MLP neurons of a small language model. Each row is named by its layer, matrix (up: input weights; down: output weights) and neuron, and shows model dimensions 32-159. Each number is 128 + 24 x the weight over its row's rms, rounded and kept within 0 to 255. Numbers have three digits each.
After each neuron's rows, "fires after" lists the tokens most often just before its 100 highest values on Wikipedia text that the model never trained on; "fires before" lists the tokens most often just after its 100 highest values on Wikipedia text that the model never trained on.

L3.up338:102141170109126126114147121124090128141110116135093089088100149131121155114148125118117161085138138106129118114133138133099147142184123168098146117091120132098103194096133146146141116133115180123150103146135092121125114141101058132130158094142109115141179164120104105093109129143149104124145143110112118105125181112133096125155107130056127137143142095138128154102126133131152077141134
L3.down338:161122128120084116079130111108108148135119138153179129108087172152179082151106130092149101110151118147110135140097127101151197141163089157077110103110136138127122193114151172146123115143104143164130102153089151118124119163118162070140145093155127108130167113104108120140109137142129127148086183145154131136076155130136132125158126101123139093137101166148152098124141159106148103172100
fires after: " ", "-", "|---|", "\n", "|---|---|", "|"
fires before: "\n", "ad", "---|---|---|---|", "ym"

L8.up525:113131135125123113080126124114102099090112175120109170141109111140142150158129157107150108157148131067128119143093121087068126151103159112171104102098163147159149147081124058119115083094119125096103130129094119147127138116110115192120160145138127178142098123128138133129128111091132137134102179167143150111119140125102082113149101165121134125131137136112139113078153115124084171152093
L8.down525:191111134141156144127105141096106136119085091118141133097100108145115108130122162075115108126099111118140102092097104079113131152087168103071099115131172141163159150096105115124114181143112158087119120136117104151146128109112137178144145129075109111087124135111128097143163129120125119114117162131128154146105118119098104140128123180143134111113121122136172104104159139141144101122105
fires after: " on", " ", "On", " On", " –"
fires before: "2", " ", "1", "3", "7", "8"

L8.up138:113145140121123122120113158127135141118166093116125131083116106133151083132096149162134122141124093128113145141111103086107105109165132121146123101138085121130121007162098126125119127133132164131129138130085152153079139144124146085171117134154096113117079125159132097129106077113160097166105107092121088128124140111083122148137143134124105133165152111175151101135134160118124166147118
L8.down138:116152137126130124133117140175139193149165099121114198108111126128092122084130137104151108142139150141119126107129134140143120121133124114126145109129160129141105000071136092158153106154120162087097118102180139100107107102123119089143134105134102151081121120095105123113103132136134089119123128123165138145092138130140124099136124133095144136170163090147150140142187140175115127180117
fires after: ".", " =", ")"
fires before: "\n", "-"

L5.up561:134126142141105125088149092112084118128128096149141150125099118134149125140083125118132160130179149147103111078094078123110146118134165117088168165136136167150086086121109113168106083114131131080132093117143148103153106118096130104139158166116118108173101143152114120074119154155146160144073141132119138124135153122105149164139189133152137096111116115092164153118114090130178112133150
L5.down561:152122127146116111062109189152119171134099132131149137124115133123120129155133132154148138141132143141159111133111127076128139148117205086122088103133155107139110068133150166140110115142155176141170121135124127110088136165110143128147112129138106108146119086106148108173105095105156168135103187127055145095139134113111128131147123135118162161116141122119124095143108155097095139121140
fires after: ".", "D", " D", "|---|---|", "---|---|---|---|"
fires before: "\n", " "

L4.up1014:164113128137140153108128101127125173139137118087129131150123140140130115074155114105151114109112080112089131171115121120096105138104143135124093155157098117154148115128132150116139109128146138164085105120169171148102132145103101153144109170124144119132165124138090116103131071130110113083151105139141116077157147091098149110128151122148101150162103159133136146114160173096100140121122
L4.down1014:144081160136130139136121117121134101128137146101161135116095129120135141133137107151163151087130102125130130098145109125142136137124139113117102109126170149117083126156173128156109069149103127113168145119130138129103144179126110108158105133137139117165120095117135116145108144105169144118117202131163130138149144157149124124137085130095153149129126098155120161155139149121093141112161
fires after: "2", "n", "s", " Ch"
fires before: "1", "0", "2", "a", " been"

L9.up478:121113117120115162129126109151112100132153108109135106126117134131090146119117116090104104136134150130133116144169138104101151170178170159123094161101112107163150121118129119127176125120140124126152126126133122104097121146078140111120140111179177117153134060103140143119151122104131133158165118150106135096142144161135161130119120127143097137109132131153154104103121124090064162128159
L9.down478:128121102133179140176117152112136138102079136152112123172146139115172099111118157099104140132124119131116109155148093129119149147111101149114146172113148122129134102142159149088139150107080119104093148172157155100142118141132147153142129118129132139107122099123076081124085143165153150142153113122128113101102111136125161143119093122142162121146073131159074128087151119135129140136112
fires after: "2"
fires before: "1", "0", "2"

L10.up923:138117110138123116129107148116116164121122122117105124171105138127123147114201124176125151111127117120122098070135166156158179139135091157101144125148205149074130125174146149095131103136159122132103152142121112162083171136134162101106140143155137119117105132131133124151109149139156127133137087114131126108126135108131158104118169092102163118146088140135122167098123107087073173146126
L10.down923:151120115096134123098122109138142127132151093073111149137126157127121152138123124142165123081084134122169142113151137100090082141125099160145157171169128095151164095117113143116103101098107144099125099126139122115121123085122122094127120092155106173150146144143140083163144148100121180142128126153157118136086147125095155167086192179102115136118141122146148103112140072131117079106111
fires after: "1", "9", "2", " "
fires before: "9", "8", "0", "7", "3", "6"

L9.up851:147140150127079150170175105160098199112123128094120137158152126124128161180135124117102117167102137093127106151175178134121158113112133158165137140093137127089154190089162096122103129067112118128125133115139108159127126162130141148094123132170131134137148150132135147062136110111180134132124119129148133135121144129123114123097123079118082140157159114101128085116112123150123093147127
L9.down851:109130135179109127122116087154075192094124110160151112116091143124095143120143130141157116132144108120133127090099120163166144146105142098104133110096107146130106121077105121106152103133125115112114106109079155143118116124118164082124153161133089150088119133141122120138089148082115103126139130116088153138155125175149142137102128128103126105156160082142118144098152125049115136182131
fires after: " ", " (", "-", "\n"
fires before: "9", "."

L5.up794:139116139116118121101092109093150071140176066097128136103138124113133167168134130126097145102118113147099144125125126152122168129108166148083137133136158165149100120087128111152126141122159118124097113104113132129122134169157136121157119119109135120117145139080156137135095112145140085100066136074101067122147146131114129117081155145111105130144093173093170123137129118086122154140136
L5.down794:133142130165114120100118118148145136126118129118127197088080148098147127144139157113157128144141111100132099115122116116131117150160099162122171148135129154127072078072154116151119080161122117118109133114108146113140149148101115130121143065114115081104123084129167170119086126122176098117132098173118133125123094124144130131165144139121108144133169131073150098093165133142135124132087
fires after: "==", "\n", " ==", " life"
fires before: "\n", "The"

L5.up270:114108111166119143124141173104123128113135103119073157150078115130119155108153120123088102156194124122152154100123139133081141092145162119119164137175165135142086113161100123156133146128118092102124102161083101141128118131125152096148109127126128115115150134137149128131133126110099054148095163112124143128077158106126164101099155145133124142098152161141139130081159133144130137108129
L5.down270:119141120091098115130127137155134153079106111124086146105146094122179123139102107176160158151143129157122082160106113107133112143158134108171129117123148124137104109143134134104093145110151141158100126122104148135109121077151126119077156159132147106136093109135162108120092109143142159121133082103122111153147126123093141098152136110101144167130149149163162130130126098170110130148142
fires after: ".", " =", ":"
fires before: "\n"

L8.up53:115135127150095132119138190136122077130157130130097122152095103119157115127152138138141121077168158143156151137138124153128126122115090137138128139140129155153090078089124076137131150131137134138103085144134121124171116143141153130124103090138081120100120111106171146147119098157123140125164179150124134133102108124108117129108139105107111102117128144133184111151113137143108181181090
L8.down53:138130153131106173144124115141121166129144122138154143094132143137131096124123156131135080160133159118104102134134147087113141123123133134141152109130117097117104020090163134106149091183115104163146120146130148128090153088127124118101158156082154112104121106104115104121128151146147122126115103128100110084139122101125125143146102129127163177122130130145114133100185114106162122188147
fires after: ".", "\n", ")", "\"."
fires before: "\n", "-", "==", "===", " "